Part of a small language model's weights.
Size: 15 layers, width 576, 9 heads of 64, MLP 1152 SwiGLU, vocabulary 31726, 86.4M parameters.
Architecture: RMSNorm before each block, rotary positions, no biases in attention or MLP, untied embeddings.
Training: a variant of Adam for these matrices, 1164M tokens, 8265 steps.
MLP neurons of a small language model. Each row is named by its layer, matrix (down: output weights) and neuron, and shows model dimensions 448-575. Each number is 500 + 25 x the weight over its row's rms, rounded and kept within 0 to 999. Numbers have three digits each. A neuron's up and down rows have the sign that makes its largest values positive.
A block is one neuron, or neurons of one layer that tend to fire together. Before each block is what it responds to, as a language model described it from the Wikipedia text at the highest values.

Description: Country and place names. Names of countries and regions, often with an attached comma, closing a location phrase after in, of or a list comma, such as China, Hungary, Norway, Azerbaij(ani); also the words country/countries.
L2.down563:465522486513491506468481525524513504506526490529522525496473505505445487492464487519487493525505559474495481490479511463528477500516530491481536514556494493495514528466467494508495480442529481501480517521521477544524510519489483521537495497505486475495476515497489485498544509470487475501496520510504499476529461516489464521524498486488460483524499489487516507550500509487484476498458
L2.down1073:568515515544522511501487520498488511535483528518510482489482491467533506460473518489467508498506558463536478508486494526483526467517491492487516509504474476499465471510512438500513488481537511520455513478512508485539458546519483516540508474481469461483502522543515482480521521494479453496496487550477471496518509480495473506528510526500515504493497497475550521516493472499493492478500

Description: Place names before commas. Country, region or other place-name nouns ending a clause, usually with an attached comma, such as Germany, / England, / United States,.
L3.down20:476509493516496523475523520570519502518531491526507555493500477515527535502492492494504507470524498512508443530514502471528559436506512497540524498468511564498537499469460513511518477504535453527502499533489513515528446507504441496508520500476494501514510531488508471504468447502550495518553520502484526483499495499491457504510468525495521513499468499513506498485436520558452503482512
L3.down115:515481507507468506522489511495479512523503516489516504501503490510479496485485525490523503496507488527495473476505512454506485520529546482519497488519504475532525496495516492496479472480506482500502482525513493487533494523494491476553515505489503523508475478506514498498498491478475496509447508492530483528462501502527474463513504485516508522483520484501467478455469474557508489526512
L3.down213:508498500493485500541484475485467525469528508499520539527511474461504465470496511500505502481489484504468496485515541474494509486510480520479484523534485490540491517515528526505523482476513463491483487516482533495523494532521461468533510485497515468513507488509518482512493501474483508497464505514514510474488508486491485454520482511483512508483479506497465456498490461538523489502546
L3.down780:467472511504569490517514531472501486527488454495509520521497492538574480492549451487498527501504493540555495493469471466530470497500498513544533493493514495496432488464502529525461534483499509510436546518504480509481517492526511459500506471494483539507489508550475506518527493529509472504488501474544490497495521475500466519506490493518496532509531477523507516538503504509524481500560
L3.down798:510531495538458504543470476502496523460495514481536481537519479499464505476494493474520509502485509524504504490536509491494572518510512484475519478529487525484417513476499518537472517518490486510504493548528488490536514536488469519519492537510508526502544497514492489507485458498520478548514512493532487526508509536499460491481466506506472492513492516516513492524505496570443455516520
L3.down964:466494494499489519470526494510512471484486521514482516497453516521556522467526505491485486497516544460491498476510466434489442461514487502516466486498488494503555502508476484473504525564481480542489481506514489543502497512469448517490492483492487484486492491527481452482461497469544469484519556484492467485469501492489513513478454502520498515492494528506541500513456440511541488507480
L3.down1002:526501556556480489580494508510492488497487494516521500500500457469428491475474489514496503509500526508511486492465524477516492496486537478485529470548522503507496463512522463491530484489528513499467504536498489505504535521516480482545488473496524492520494512502502518484542506467469484484475501489460456483484511553487482533494474500506487493483485501491511526538493487502502473509472
L3.down1039:504516522520501494512499542513506536465502471516546526497511476457509491443463477548487511552478550480508499478506471478485474494501535498478503505530485521517483469534521453485521480441496535506467483491510484523491505501481496513516507478472489524477483503478490513483495450541512504516484514487502478496513503504528428581444497527505520508484523499501521502534435517539500487515489

Description: Comma after prepositional phrases. Word or year-digit token with an attached comma that closes a mid-sentence prepositional phrase, chiefly biographies and histories, e.g. "in 1964,", "to England,".
L5.down69:506500517539514491549513477492486538509464520541495496518515481469534518446451511492513501530491535506495514499523463485542519506484528482481502476526517475507447527478497479477511474475492516506456493508501510502512499509525488457539486507524478500505499472554527527479492504503457519483479491481523470527523518521464486516519482509513508547471500498502510457507491475520482470492490
L5.down117:528505486523478488549512509498505488518496551484500466518478453504497556472483490499483507524494502472499551485485476457487487510484512503509509509492480492521470555484478438479541453499476527460546505477554497492520500493511507480458509518547493529540518480470495520569495510533511507473503493535518516491548472501510479483507541477529503561492510484490475482503514503512550482497476
L5.down577:467514524525534533516489495454550515505484542498497471487484448505489490502487518487516482504522550534510507508497489509508482517466494460468534478481531487499466546465508497480525486475523502539483518553450515567476506492513491513501477500504497496508516494480496519505526484533488519486475470482489478503524467501469538455495437500491494512503519506515495481502498502507519505506490
L5.down602:529501489479502513525486476477474550458484434518498521531488547503512496487498506547524513461512459521473497513507513523478472501539460533482533479514492506523485458517490533483497463494497493517511491491467497470492506518499505474474471475501520471510501497528510587514503490514500521505509475486521510484505527537479505491526493514490537448468502524523477513498514487503528477485533

Description: Line break ending a unit. Line-break tokens right after a completed paragraph, list item, infobox field or table row, before a new section or row.
L3.down7:503510493513576468502529500536463480504552539473464468456534535505478502464563497501490479485514499527538515498442494510520425497500488486503493494476504482478477526481524508508493502544458533481487520518471473464513536525498451490491521508529502479547495537566487501550519453501533471513458501523535504497496470494533492521489517496480516534523505519494477499440452486495552515515499
L3.down193:549503497522461517509498495492510461514499513463500481522489509513489499512514504472497496503481439492480535525547460517539568494412464483496513487514533498469544512506505482506479522482468510470514493576461473514504523520491462465462514519500473541541504525475450490458505498466487537491523498509466506520481488493503526512493538488480473518553464512505520502504441466510443518527520
L3.down234:495507481509493540525509482517495511499469469469498487552507545509487465529491495491486516483508494474508517503557447517492515519472492507548494535502493497496488501499520474512483560456517510485505518501524518556516497517498524503478525509465495519489536469537435518466484524473493570496545505514506519458556513508461512486512520504478492534489474522536483534555531499503499478517501
L3.down479:476524490531536484503494505460492493507511514514478504467504491521519497523543502485470457503484467546466463499496497464528509516476433526493518480528506463507514506516496511501460526498499521488506547510491497484475463506490479478555493527494495490522494509486504529467487470490500545467523474520492481512455479512452509471498481502493488508492497488463473494512454452520462530508516
L3.down837:452544513472549499523482496485479477527516509533509498487567541513501537498537487492531544477475472498513477471472500509509486539537499451520507511498495468496513513500499470535474493475486493500485519491493487480514484495494513496469500520508502499511503496506509457521498491482505524551501486487493485511495517511524477552510493483509546527448522455498484530510459486539506462521495
L3.down981:477459476511473484519495508485487523574486476449509494508548506483484515516540494486481484514504448478464519502518469510540493494502480469472519500508494523503476486492534464526485559503510507480504500473481503522516529498501495493478529525470490496521518475534512457473483501485495545479507503528495496485500515539486535476498515526485456517493522498514532515526487474564524496505502
L3.down1042:524503532476484480520539503518497509505502529515510509477514497472449519523448519481507484487491493502518487505491496506478466458503532505482479532489505523454459496492495461500498504470453515540519494500469492486480493520516473523514520490494512432502538521501468527472493508511491468518450515504535441533521517466497506489485542539495480479467511538494479529496522512494494520467524
L3.down1117:500510507481513517465534466524524510467510516496520478470511501500323502482498503501498475506505512484509511499519498489495487510493500505573500531486512504495515499468511556534511518549490506502517492529502506499487486495513489509503504473490477507531491530550522468495483488492556475496510490506490496514522505466497485613501493524480507624500526494499494510492549482492505486508504

Description: Word-initial fragments. Opening subword pieces of multi-token words that need a suffix to finish, e.g. mer(ge), cred(entials), exped(itions), sacrif(ices), impl(ies).
L3.down182:470461489515491495489550459507503559528504502462473513491499464536496514481473520478494520510484500525494516503492552454489433516513486458490515513488461512478459495443534485492472492513499472518474493487469471525486519493536535489476498504499504462485416502488505506531503492501442502521541522477507479509497535505495525482490519531474526518531485495497532497482515513501468478508515
L3.down190:471476481491515490503523470513560537472443472486519504467517513501535498521504494540474491487473535513489522511481497547541518470510493519503508510462507502473536494507498496477511476460493501510489497478457451474544510506501503495517531491506498488489479483497526475464474495489517485463504515514486507522510514489480537521501442469462479497501517516508498526470479517495486493533485
L3.down384:488514493477496523479539456503492579494446485496492533503519506461445545511478472529525467478457514495515495504502527473439453469473498502539513523492507501481502504484502507433496498500485495487475531485525479530538499513482515532481507476505476483528464472537530478560504478504486463489488512497465531532455505492524510465521532501490513435514466489490477509505491567521474495476503
L3.down472:506570462498499544488566530530516521471454519515513492515523508458533515529473459490503499465522490515470556507533500502538538467473517492535491519504444504544565522454473499493505522522473481539529453524491480496515474459487492490517486521502496480479490520531511491512518507500503489545504480519497460513476526532506496509506488481477515481500533516513559488457452540495413533491491
L3.down516:492540524483474519503467497523494520460495527506476509519492458494501526503498503498543513515468528512506521528502525469512520504536494500506500476477509510470472521534479485519470549472465503535508494520513484549500482529490492522491514473520507473555494538524490511468508506501475488461496496500474503495442466511497521536537538511487488520497510487499504485489495494507450509479483
L3.down842:494497531470475527471506507530506497515486525480476532506524468492472536502502503508534496473513476497448522482489509478505448485489498498493495502505504528478538527468517487493522469531530491526456494464508504507479448502501473459512491502516511503498462506498496506500467495508514512456531507543517490505521475498500499487535549543519485480494510564491550487537512486497486499485500
L3.down905:513505461511499519500520479524518535469516474476515540534509499515599472491533481500482533510493497498489482499462518510494503453499481509502473510535472479498492499529524521523471439527488504494496506502462511501499517517469502458516494493477503511505471482521494499484466517481531494477483501525525462491529472485506507445488504510517457507494458523489527500482473481556499508469523
L3.down1104:527506484501517534556516531487482540504461493495498515488501500496503532495500497518493514511543496500510512470440526508479509487500519524446494502497512517472529522519498533488465486475472487488505529488499481517477554530476528497489479493513482473532509510528484500538498537473529528524507494503505499534486464497516513451545520487490481482510470545479489471517478529530505522518541

Description: Table cell separators. Pipe separators that close a wiki-table cell holding a list of names, e.g. player pairs, goal scorers, nominees; weaker on their/its mid-sentence.
L3.down36:516516490542478497458461478502494479474491507493530495499440511492525500507486489496514524472514499491489468512502508481503475453498462511491481522531497492523503503525528482485493489513494489489498463528448516492509504486487524518530531466494488480544478501514497509500489489499475481488487488483496473462493444499496512450519512512526513468483521462494485552483502494519548466544452
L3.down448:517456520520473509534487488490576524508515495442524491481493513469498519468485502496493505522456452458513456497536499476447477503550489495454480496508482504514474521523527503522525502448505507515491494515523510494460518521467546498494489492477503484507469489546495527494467462478480504498495486506529492480498506526503484490500515453488481476501516507500514487549460517543485474473483
L3.down610:527498522492504534502491501530534464539483525478514479453495477479545483489535486502478474499457476505530528506576498480498476515488532488489511488547517492552477514509494574477514482499489503501530510523527484468450509506504499476457482498500506525509481531510484481487540527440503486535525481484465485515490421510477552502478505526519499507497504497479547498461490494494464469535505
L3.down861:476498489495466488484485474530478491500518474521504460499507525448487475486540506511490458509460497473516465518483471522503490472521489514515494491529509471448487495489494516492528489495444501476523471491522488513503468497513515510494504545507500520489477520486539505486490531493474508496495560510466511478470479525528501524474500450517489460464541474495519531509513459516550472508471
L3.down891:529500500492471483496453494538511490476493480480537506508566519499497487549472475496523494516525487511478509518450489503454547497498483510524500509543512495536507544479527499545528504521486459463532496510479540482434491440527530471510499542471474530505518480525492477513508531501509516454519471524466509523471506462509533460490514494481480487533536547484505508476545474501473474524476
L3.down958:494524496478479526508493481522516472460493503503530517478524476480518471545471496483505503497469518494534490529543539528506515506453466488494513486504515535515505476469496500510507530532476464479522519523494503527462513467556557528502494514494485514488502520494495502543504549513446518524512482486427551519477465478474484484490561528547538516560509483512549475483567469488514544490480
L3.down972:482494497528514465530473491490505463470515532515528525542517497490490521517546508478483479527541511494512509501467540523468526506481518510471553504492514508513493530547487482495508506491484500503450506541530499524475506493494498491517505474491505518518533510454531499508522500501535477486520510498494496505519520471556469490483495452529531498476480537461490503490543469494454506469520
L3.down978:470488550492513472476480486495509461456514474497541488537524466507478495520493523503476525489448535502512466475561452536508508523531522512475513472571514508487526495547499515492509477460478480502482491494499482516471484484500550518481499543455500499505517491526483523447487502458490504500482511462471540439465503530482551515525551516504518491463488512480535498523503477512490489491513

Description: St./New/San name starts. First tokens of multiword proper names, especially St. saints and place names like St. Petersburg, New York, San Blas, plus some word-initial fragments like st-, pres-, educ-.
L2.down539:463482477513504496518499529497500544520491514496494507541489540475584493496485502492489526447495495490503496493511518521509490463494482507460501482530488520507528474512481484504499482546529503475498505513457479525479546497471510489546493528484501492513496489518530480516510543502537524481479488502505470546489506473496499505497514500482531446491471484510521478501494484554479506481498
L2.down1121:471493467510495513509480475493540528475497540506474457494485512453491516481460488488550527495500526491472474529490504459509507456492488463484522506563506488492501455476496492484460479482492502507514448531505502535484512534468504478495519503465472507491491507529534466492480504486482494502457543523512477538446500486502460486491542515504507474491465524510512519476532488456521509494478

Description: Abstract process nouns. Abstract nouns for processes, states or domains, or their final suffix pieces, often after the or an adjective and before of or and, such as growth, mobility, discipline, and -ality.
L2.down869:460482483505547539513501529531504481474534517479509507507457486469577493454473536527496476483500483460520505462507481509501522503497483495478479531530488473513472453493486546523513478537543484506519508515511529480539546466474471459508506496506483498487450504495514492501469501526560516450485498499484507512509524502472520513507464541549531473452461510557534484492487513521472494475502
L2.down917:496524503493583491485501536556497479483527528472492521504500505506540473504511522443506519501491501456521505492520511512529510514503504478516471509533527507568467471484469492511471454521485515492544508508491513493529538498509472490488489506477486473486490515501449469475516467526572484491521497480530522522570494470451526464525453529494512494465487491506510518530466486514524508504532

Description: Paragraph-break newlines. Line-break tokens, mostly the second newline of a blank line before a new paragraph, section heading or table row; also the adverb far (far more, so far).
L2.down223:478504513539544518514479494436520507504499494470526546547522462483477507507483504516494464487495517478464523516493538496495507529481540481484502494490456515508508534498519490500515468506536517505489533492482471489531489493501501500542499510476530492516507488536537498496524509467479499487481529495501457532505506496524466527502498468515496527507524443482493503502504470490524498531509
L2.down997:541493488513464428476529491535474527536514487497519534522540511517457509508501507479478475529533487524472475489521486534500483492503520489492513483483534520497491504491494485498483503441534522525467540515479474481494494499466529507508490484474547514502509535479536483464524503544485475470554479503469479528496506470484490511533516501506461471527503509494417521500499479502538522484487

Description: Abstract activity/organization nouns. Abstract nouns for organized undertakings or institutional functions, usually the head after a determiner or modifier, such as activities, efforts, office, program, policies.
L5.down58:530486488499484523499484507517488513493518557480439448492480479483502474474509464507485477467494494504491538504515492519501494528538443507490490477492452499520498485478506526452528553539516491510537484478510480495461519477508521496544511493553490507477495469475532507516511478525486467482482470497483494491538445470471510491481521484528557499516536450521536486537510506503491497519476
L5.down317:478486491485515483474571538527468491492526530535497511527505487485529514493484504477497474484459546511474496503524514467561467522518527517499482479511465473517507523519488529482489532477532490545477516490489496494527501500477517500512476500508490456480508551514455530463479463455497522481513493503458491490494494510516490518516536531517494544489512506489540464496483473486480461492473
L5.down340:531537507481491497474465521529486467514505476465481472465509518549549501511490480504496546501495446482480492525537504493516520515487503535591472509515512525518519437523478517491501499488539444484477528485497515510473519462516503516496484517470481543492484566475523534436501515478491467474536504511471473496481504521522529490510501510520500538481522522520499478513499477502494520523488
L5.down497:480497505500491507455537528509475553502492507521506513494514514528493507474485538464504495523502510471541517540535514487492483504524529506515512525524486543515476532499443542494497482483528491506494487505479456492487527462497508457476485510452508499484507517496479506480496480533520473519525526523560439523542507504467518516537465542510530524436533475498521506518480470535507514517542

Description: Segment-end boundary tokens. Newlines ending paragraphs after a final period, closing table-cell pipes at row ends, and heading-closing === or ). marks.
L5.down55:527506504480498516493518477530483523496477480495517473483490492486505506499499517560500508518507487510495495499483483548523565540502496463508511512502504512497462503497512498516510472512506513533543507496508510521493551459547540505519496545464532471473516511503469498477507504513524522449549481525488471550506532499515522448480491540467487513469483484466511479553508483490502490465481
L5.down140:511523499518503526485507514504517469523477514500453469488526447523527513486491507507535523516480493506519485518503449481474495526539486518505516513508488491481490496477505471425488515485536566497513504500500464524518499478499471543495557477483492513490470532480492507517495526480467497538444510473491494494499500517566518488462507499512480518437559538516533500504490499490479491493485
L5.down314:436552482529512482452518504517488484503525463508502534538543525496514477500537499485512468508502491481515505501518505540490457482515486523473472516512496511519450445486439479519499500472477493491460547526524495487505539506490472537501461491487491461500469492501514517473540511508498515476532516487484534480531490506527505459508432511508511456540498488512549548507487461507485520477508
L5.down680:495473484534451492480534472525517457508530443474502495475488534486514531510545481527519465504513511502489456488462499469490469503519490496507500516484465473498506473506536497510480511510503487497519498501546542521490538504476479517487497504495552567468504517471525510524493483516527499480504486512488474499485505501501494414490485516517489520477503493522521484486541464485474507473479

Description: Incomplete word-stem pieces. Opening piece of a word split into sub-tokens, still awaiting its suffix, as in conspir(acies), depos(itors), distribut(es), danc(er), Strik(ers).
L5.down427:461542422521535478507485507486508504512499522461509503541507511509517458472490488490474513541502526494524529529515521491450514470499503523506511469516469506516467508519460539456533553487489505498514494485515504482519507507515510506508543513534490447470497479484519523512489512473501492493529502473518472498541497541484518501528491532497545477458487503545472458482511481538487524486527
L5.down485:466464508507495508485538526478491497517509501488524490520485499509535474538523523463543506474543491524516449505491486499480472487459506488532512488524494489498568498456498528510468483525487467437513520489490497459488478489495510495502488545514511496442512473499492498470539503545479515437486528527561513483529525514566522478492478526478516477491500494486555497482504500525525505489441
L5.down509:477482504519514499545506525493491522508503514485536507514504503502500464505486517487458481515495462472484526530536488483472519523511499457482439479508511472504520486503523486484519523483485499459507512491454513483544597496511490459487440455496532448524474500505547496474527528497527513475469474494479457525533556510495509539524502495483524463486467453482516500536492512524505505517472
L5.down990:505504509520524523505491498495541540487504531511528492494526517483464520508492495479484471529457515463511487487548478491527479500516496512506480495523447498494524488477491468495450478487512495496491511504569443480474483472493519487480471528524481496475483485516518503517500506530486451503482500509497505518491484482485469511524498514499526542469458542533572505510519473515497506517477

Description: Structural line breaks. Newline tokens that end a wiki table row (after a closing |) or a paragraph before a new heading or paragraph, plus rare words like largest.
L3.down54:477493509500517496502516525497468492496513468474516537484517488519391541485503505476496497511502474504518525478526487483551494525489528488509492516506491472507515491504505533514517485497483500506484496528572488534441493516504466494486512506493518512501518498473511516451481503528507501496530483488505530517498525503507479500466508473514491489496518510467516492493476526482510521509490
L3.down74:494537486506467508499502514445486551484507503495534503473479480540488510507457522513490481546462520525481547508488507495507576516456523547518503476505475468517475541484487470502517480483519522522494466531548530472491507503508473468500470495505499499516484509485488498512516507506504466492484494491500487500490494521480516522525500507516480545515501532486521515483523496456496458525470
L3.down277:491470495503526499512526498497505569468535529466468500510521521465483499498466505540502453473555501534456502494508487477477480477442488534521493510482487479475475534479532562498545474487501499469470515533525533467510522483495473528508486537486526497541490518529511528556503481520507482485546506518507497493534498511527493482515492504484475518482504497495473479466488454481496531469525
L3.down322:499509484557502521499507506508494490533515523507506472505512477530491526513529513513510494499505504487502539465445463519521523515461497507476520495509512529515517473494475500498532483485547475513501478507508468477458513482475491481508520513550475508514505541502500486524520475528509471513487487500520484526531530495427470536470470515457546514512533497505531466496472512486481525509492
L3.down505:513536498485474527522484512488504497491526464499526464496504500512423468519520502552503508530522518523491464464493549499494478459482501571530481485524480484546487519490519526470486529451521522510488528492543497516470517510503498467509479504476489495470495472479524526539468504478489489534486455453469506459481524492455489553467490479504549554448504461533468489484484518471501467532520
L3.down714:514496493505521501527473512450469456545470497493473516536481504495640520505487497496514514496513504526498486494472487505522512486488498502448496483519482516497498498537509445455485497476536499493483521478490479515521502503477497476508501525490535475456491466492463523506497500507469521499485523478504497474457498532498528406498512505498496391495472493492499491499437536516498502493489
L3.down806:504480465517495520414510532459493497476479498515503493531455536505463491507526515534491509523496496495469465469603488475456473491503516508531514505506500452497520504558483512519542484482461508489412468491479525500493499514471484499481501482517470493511529520466458492527462493477521492503538474476493503512515506484529477464441490492448506520478475489494450513519474516480488504510498
L3.down966:514468483495526507493482487512494501523510449492485541495515480523512534503462547499466506521458543486509495508480469475542497498488489530501501543515487515491497500521518516507512494459490494487493478452509475532507478503481484455503526494505493490479494497505513502505499527460502500509508509500492463515516513518462501519501546481496510525464480499549509489524454500478450503459464

Description: Cell and paragraph ends. Line breaks right after a paragraph's final sentence (before a blank line or heading), and table pipe separators closing cells of names or results.
L2.down281:490536530542538494490519473507469447518499506482550482474534554503528521515490540491483503520537484514494466474476488491484442497500474472477485522504487485484477499517517547506486488514528516496499491486506497503450517500502480465489518504450532483498492531524515482498489552481519489523519495478478502536440528495526523515534496507508501511415490521505534477464511503541503467506496
L2.down298:484480508479430478429515482482521522555539500488505507541509485508463501495503484495498538541488449530455466489510490535485456510499506517499524513456489511531505499521511491510501556488566527512487460499447539484462560485476515536489489510497476470497475502494515495505510485526495523474505490474496459509500525500474492495494486533506502499497543490536507528509506449527460442459479

Description: Academic credentials and head nouns. Head nouns closing a noun phrase, often before of/in/from, especially academic degrees and awards (Ph.D., doctorate, Fellowship), also revolution, interest, investment.
L3.down181:463535508527525509469546523500505487541464508482475545506499558506508503495527518495498505505511542488496537482528516527509500553504493473495476493524464487525486501464492472493526476515485482455512481490491528484506495492530485526486497517471556473477474491522469497484505492506496468497498509498499516525533487425491500501530447507516489491479487465505485502510434479531468464512491
L3.down232:433535470491516494486504494558491497463513515511502551460488497506534553515490507518538483480476506496555511497509496526543512511502480487493498501514509516523499496519495481514517459530478509530494479498557495521556502502500509508501520503503510513515458515461473501492496526553490470514455495534509521515506511500515510527469532453501500518470500518536514482456484531490450510481529
L3.down259:477466539485539476486526533496503516460546516473532512538537516458518454501513510457506479494498537483531467515542498476508493494501521499480484517509478478511492515499428496473560502472494530499501519488496463520519518507507492509483493495486496486480476488471463488485515497503505478475530557479494511489531477477458471533533535470479476481438525473495513487563454450478504476459519
L3.down395:456491534539485466487538518515479490476524561543516510500473556485489463463517487465496478485483502451475498510549511480495501484475475519470474501523481462523496519531464491489530468498524502513489512449547537493504521504518483516517490502501473536527488508529486493456459487482502443475522501520469535500541453466451502538508465482494487514443488491475535454571452533509482538486556
L3.down601:507512504502515482486533494510488491501492513466450524505546499510480475494552536505482461490490527477504503444435544539497456527498477473512539498469468477532504481477488467568449453525460482529491523453469541473534451497541470504490512539511510470489552551492499496494501507514489530506479514508493553559487499460481506503488508507496524510442475523511526525499499478484529513487480
L3.down631:491497476507463478429514505481502498513485510515478549514535510493502528490481500468493514504480486515505481524505475468472530483566495485475504491521529477513489514491506491453465511501492538506544479518502511488533497501474486521510552488514510488513461508497460470478485519452490460514524548477520523534501507509523484502491527516532541526512559508534528501525493463527506481510483
L3.down785:510510490515515435475506547518492515482496524523482539461533537518483524492525522489477489510495514454509506499473451493513505531506475482576478538529484518478489483513502476511486474525487509507498484482527532466480532481521482486499523513460490485494437497526491520481481526540509441471528537482488473504501489447488547515508507472498471512514544544525521469516482496571491491530485
L3.down912:487522490508564480505516478524499479471468490477475526497504523509488499477458499487483503476485508447539532480471452498517545542497477489535508487529495541466535520522484475506530455490502494511475507499481494534521524481539474479530501520511471525485486499474536480457522512491521472495455457490492522456479506481486480504538505483483509514511503502526513526513449532515473537495480

Description: Table cell separators. Pipe separators after numbers in Wikipedia stat tables (e.g. 43 | 1), plus date dashes in birth–death spans and section-heading words.
L5.down578:521514490536537517450550524470471528516502482499521591502487511526492464519512523510468467545476560475514478515505541489506449473503479472499481510443481467532499473507478501482524499504469480500536496491504489482506505490444515492482559501497527450439474480503502482539529505515435525504509513474477513522485489471482495524491496462526541499496478486495544486448500530469535515533483
L5.down777:489543469505542499447533487525500506502474526527453484494544526509519513530498476491506503507489523530492452530451499507504492515478481567491495509478496488508486492543533498490521506534540498498498519530525479511473489510526501506525499514515504475521517497552507523466509496529514522509481497512539479494518513477518534529519524522487514507527462503488483478523474502480527496534495
L5.down824:468534531475504505479515504481511510507495533466500480475505499485501500490485491534501529495463527540478453488516506472493514498473497489510514535531493514496548482501504533531516478501489466491547468499529508501543449540492470497490497490510524480439527532495506454489490520504510528506548530502493516462461464480527479505509497511482525511530460490473486473475509498485529526517478
L5.down827:497477515486506511500503497529492509504545501518494509508544485500480495518508449504505478485497476477464474522489469464545515491512472474521500496489481479479510491515520489506467554482526519495531503470489448439542457520472475534467478489515541467509472475475507519473526493508492527527520513487502480509492495481516479476474514521498466475498489549473535468462447544478481535515505

Description: Word start after punctuation. Opening fragments of words fused to preceding punctuation, mostly "St" after heading equals signs, quotes or parentheses (===St, "st, (St), plus table-cell numbers.
L5.down380:406518511519506489461488507519505493509512523424471509507464515519504500565504487481459478503493478505496495502536475506464498511522502530495499480531515495519493501527476491461519443495530505493506547529465488507499475547499496505478528536505529492520501526493514488473530534482507547498532484460459515495471491511554521516469529468472447415524504509491516497461482490517490526503480
L5.down677:536498488512480496527513542484491450475439489481492497478502506495439503512480500524462490476511513481495501522500501505464551530465453491511513509533500502500518496481492478512543520481518493499455466476473496538460486499492472474503495523480483528441480500494464486492468524513547486530500472535536528464538500504513482521537466465455528551509469493486471529515527459473522492480463
L5.down1073:499516482495475523478526518536499548527469499522469478490463478483479535502458507475502482521461514530463508525496466514477518480512498511469514548523511461553486496449529511494526454497517499510482474574518490506469532480514482477480541517486500499543515489462471478478463509498485524488450531544528533522494530521514460481474527524497498515495484492501520473451494482492520521544530
L5.down1084:490515470482536534494521519494489499470495489506483511517490512488439534495486472466538480527462514520466500493505485459516466443533485525501511545519485497542486500514504526454487520503528526507523482481497467481507489523509509521475530499512504494500505546535504495449439494475509512511506559480473500511476522491561527455492514510463500515469500493525532500467472486505493514507516

Description: Noun stems before suffix. Partial stems of abstract nouns still needing an ending, often after "the" or "a", as in scand(al), controvers(y), cris(es), massac(res).
L2.down396:518542497476537529504515509483472536515491464526489521487478497450516504491520500458484515481537501484506512543512480495469479496503476519492539510497436479485453513483482497484496478495471475494408528502490493449575518522457504522545517484517484443500468516506498504496521447443505504474526500515499478511564509490494538499511496504484470462515538467473476484523438465525520480502513
L2.down410:472533464512571520503538511542523522498437489477531511529491462486443507495521482497460526518493497501491522512537530489470490471499505518508507454525500522497502502511481496486515503494476498518521496501494491499500561476506506486511499492500456472478443533531518535482489507454534484521475521508502459511480495462512511546538499512450527488474494491478472513498458502536507500541521

Description: Line-break item boundaries. Line breaks ending a list item, infobox field, table row or paragraph before the next entry, e.g. "- Completed:", "==History==", "| 25 |".
L5.down83:522524515517535502474493512476523488511492498528525507500524550488426493475492489504519506506518524471489497494475516514520481554517480506572513511540515514504500480498548490469505482531490507482490512521483511499513517483495484494521509493495494519512478513497482521536505548506524475530486513511488507483523524516467507570512476496525501538485510464469519546489509461503502524491508
L5.down219:476531510516499479479490456508480471494461488502505521477477533481555518506506477500504506506482524482485497481517550517532516483487465489525487532499478516519512481447518515501488528483473494497517504496506483520489555503486495520461489499468515507500485488524528520450458508537544494499472473517524477476489498501475460535495497471523499469514506489518469494516499511554484487486502
L5.down435:515473485481466486493496436545452553480489474480484508469511474475517475462540469452530480475520494523518466498513473517482483516488504520522520523451510521451480507425558530493458527521469507450526559486521509470459501511495493471503509519476507507518506481509498499475487513546505476512525494506504509503499500486486549466519488501514504491497473485443441477506509490500523496494511
L5.down734:547505519435487470496489528509503522531516496443509484486498482477494450476544540478497520500508493505520548468546482473491475507503520511528507510475461493534470529462509523486495515474551513511487511504522494470503471487506507497460461483456460526490498500506469536478514529484499491481503466493539505495495470499457539512505513516497486510543452506472535513493515479529530490517529